config = dict(
    n_layer=15,
    d_model=192,
    n_head=3,
    n_kv_head=3,
    head_dim=64,
    d_mlp=512,
    vocab_size=4096,
    activation='swiglu',
    norm='rmsnorm',
    norm_place='pre',
    norm_eps=1e-06,
    positions='rope',
    rope_base=500000.0,
    rope_fraction=1.0,
    qk_norm=False,
    attn_scale=0.125,
    bias='none',
    tie_embeddings=False,
    parallel_block=False,
    init='normal',
    init_std_qkv=0.0361,
    init_std_o=0.0,
    init_std_up=0.0361,
    init_std_down=0.0,
    optimizer='muon_variant',
    lr=0.003,
    beta1=0.95,
    weight_decay=0.17,
    lr_head=0.00819,
    grad_clip=2.0,
    warmup_steps=200,
    schedule='wsd',
    decay_fraction=0.886,
    decay_shape='exp',
    final_lr_fraction=0.0,
    batch_tokens=65536,
    seq_len=1024,
    doc_mask=True,
    train_tokens=218200000,
    steps=3330,
    dataset='wikipedia_en',
)
MLP neurons of a small language model. Each row is named by its layer, matrix (down: output weights) and neuron, and shows model dimensions 32-159. Each number is 500 + 40 x the weight over its row's rms, rounded and kept within 0 to 999. Numbers have three digits each. A neuron's up and down rows have the sign that makes its largest values positive.
After each neuron's rows, "fires before" lists the tokens most often just after its 100 highest values on Wikipedia text that the model never trained on. A number after a token or word is its count.

L10.down386:474408502513521506517529483420461541481500614556524482496513474538551472485511530549529486476521443511475542540433488568452524482489552536601523396537504489547426486500500520514523443567515460520491481535465401531507478510484476518440481526592559482519499447463461485445484510454486520457491518465443503500477566506527548461502505572525418534480453465448523500433450456452559488494549
fires before: "1" 34, "2" 16, "ai" 4

L11.down217:531493502499480497448492418568496487486444492498509517522532465502501538566480536437531505538564462527474521483477460509435560527482496485518551458551478426515566501549457479427473478527468488455452421515462563468441474549561574468516493533469583552441526554543462517510471483507460488474574507529448491463508524539511453464503514512547471526478491513526476518450461459475498470522483
fires before: "3" 16, "2" 11, "5" 11, "8" 10, "7" 10, "9" 9

L8.down215:524462502547547488449479532477540492511494526526500476476550539494562484442500525546487554479502569475505446471550362566531439508491455492463546514514525538571424507516465506476544512539454504532477535507453449479554489518544493563485489527474469550469522494546523488557588499571536539550456490455435532480492516515531423430613536527495497498503540522537455524484530542445428554489464
fires before: "| " 24, "|" 12, "-" 11, "|  |" 4

L5.down90:490488507495535509506456532539543462494515478484474470421477544522507589513492521568513493459568465471523506512469429473529542534565458510499430489570491454563520538471422534554509472500503584480460490426516502508481449474510481449475552560455449517458534515495517518475550471583532568460496498537516527555546535539539441448524508540471554490463536485554489440470501520510508483501486
fires before: "| " 24, "|" 11, "-" 7, "|  |" 4, "==" 4

L12.down386:512498542495494516543559510472461435533486528496491488502554434423506479526532512544530468477542409460526525563494497513538528484463434498517460523485407533463484524546534458533487504478467528491511464434490480441480460452469518472499489522401657481522485500518488529508535476511487506473538516580428557452440496524527529590523513499480537417518485511492539433577504510464482471480517
fires before: "0" 23, "1" 18, "2" 14, "3" 11, "4" 7, "6" 7

L12.down8:515436500574417611604510555453513536528515473521461517469527554475435531511415477574508499489540470492501514495511502527499521536470417502486539484539486444503510488529511543503479562507484475526511504469477465474527555379464411446509474552482499547518466486472485494436501452506520522485389497529514534500508468549494493565489503455454612491491473509519546495569484569499454518612497
fires before: "2" 31, "1" 22, "ed" 4, " to" 4

L11.down199:533435533516511542462414456459513574522499479464563537573501489560528533496504456501525452484498534547530435540457478574484540472522488445532506455560504519498513482455434506478519509488585458516520568522487533458559539537486498521546494498513532467492505479559450495490518523429594502504482494586478484494492571526509489518469561544521493565502433486387490523523481526562498491502518
fires before: "2" 34, "1" 29, "ested" 5

L2.down288:487478449498494452547435444491469512513482440514570534430493506470563493488494500459525513508521472496498538551542507538463506486427507480472535485512457505526542514462472513485454538558535491502468422456469521444512565485528517494493531468528544531582442519484435414534560529547523494538470513487513497522527527505471470546501502457530523478533480508521465468651554512506486524585470
fires before: "\n" 24, "1" 17, "areer" 6, "\n\n" 6, "2" 5, "3" 4

L12.down211:516560567506449516514407506562440470508421463474547427469549430510559556523515464524546525494475476548491516470560522494427488460422473456490507530540476508536520542526453522548511509504515462517542567479489533475516479463460508491497499484520603563529462460481476548462511551488563499485461544513445486503504520516471468531476519430511447540463416518551547529486559540563456518496531
fires before: " | \"" 24, "5" 11, "9" 10, "4" 9, "3" 8, "8" 8

L5.down448:517492552490553483531470468453488546473556550470512481480495509509475513456437492527475543513561466502544556521528603538495438453452411559497542541511491434509526484450497488474476506506529530567495495434508460487489486485530528477526491550493453511543512485573504440445526425517530446540537510473523491429515594480524464479514544374467550461463540559465516532492539483598533490472493
fires before: "1" 48, "2" 7, "\n" 5

L10.down448:464447477446497423582496484455505593476485463431492515499608464524569472504570531571473491551442543497523480540490485475504530473579457559471485476501588522505454499528471468428501586500508469492545495448568490465499503579502565502505485495467463502485547473520472508476516492495543434549497515538480519509474487577465488507486538504509470533475569447580508517512505535505518409430492
fires before: "2" 52, "1" 44

L4.down264:510554475563520446478460455518512439510467516501462411484484604470504557515474467524567514503462542462496540478513487445508487536577466530433490482522425504486529537486446481534517509453490562491472549482438495505426482467523547514508531498446508465498551519539483492493530452532517573462436477422602460498525456470501454394530512525476567466524576480574492456516523510534509510521508
fires before: "| " 24, "-" 14, "|" 13, "|  |" 4

L10.down477:487499517473495439525578451522550529460559503450472493531507516457527477458533475496493489517567520457519490483462505494432517480415430528476481509546443467579496473531526541471425480471598474518466463514488521422551522477528487509529478490403611557524517523426518495430522537529526547552486526532490509521486405506547501479499589479462508555443462551543574458459421497466482449484473
fires before: "9" 11, "6" 10, "8" 9, "0" 8, "5" 7, "4" 7

L10.down264:501562559505567492517593505527477455444477519517524554497440509487502486555502465464448557539507506460522548525487497512564465468493437499492493513490517542516500519539534369439474451491534519478530521472458526470575482532510459514458503508508556473562463528554509487489525443515539609498479486560484440524503549519461587585540493513450531519513509502450476556492472504537589484512483
fires before: "\n" 67, "\n\n" 19, " ==" 7, "==" 7

L8.down490:487419514507543496523516585490545492487466501553556393507548590520511486471445554536433526479465454490529523543489531469484485477450480513422476524528476479496558530504536462465514503421412506488439489558487517512535451436520377537550540489388465507432465484481479546557489507518496457473543422487464553573503466512473494537574513549517569447437463523483528511506466525532455507502479
fires before: "| " 18, "\n\n" 15, "|" 8, "-" 5, "|  |" 4, " The" 4

L12.down132:477491559458458509595478447480458455517476551495508536488504461468481489511479516558509513507513495521502467405488447553480530502596488500430459507518478495487480488517457526527437505485510470489502528508483505493573513483489524512446429464487469482472437512519402507427435510517457480523459515455513542509500492554517490429520537496465533504487515392531498486542433514504486548550556
fires before: "1" 75, "2" 25

L10.down23:543483568505477497536613538529600482555437448507504499454481446528516499501472498529493443521512504504579500453494589486543473450491492508522475518541470516480525473496551462547521459474527559528524487461521490482519439436548417519574505522552459532575531598525559457506526420480549467483558521533506526542490530529482483452486530485497564534527492524494534499488495492467473502538469
fires before: "\n" 54, "\n\n" 32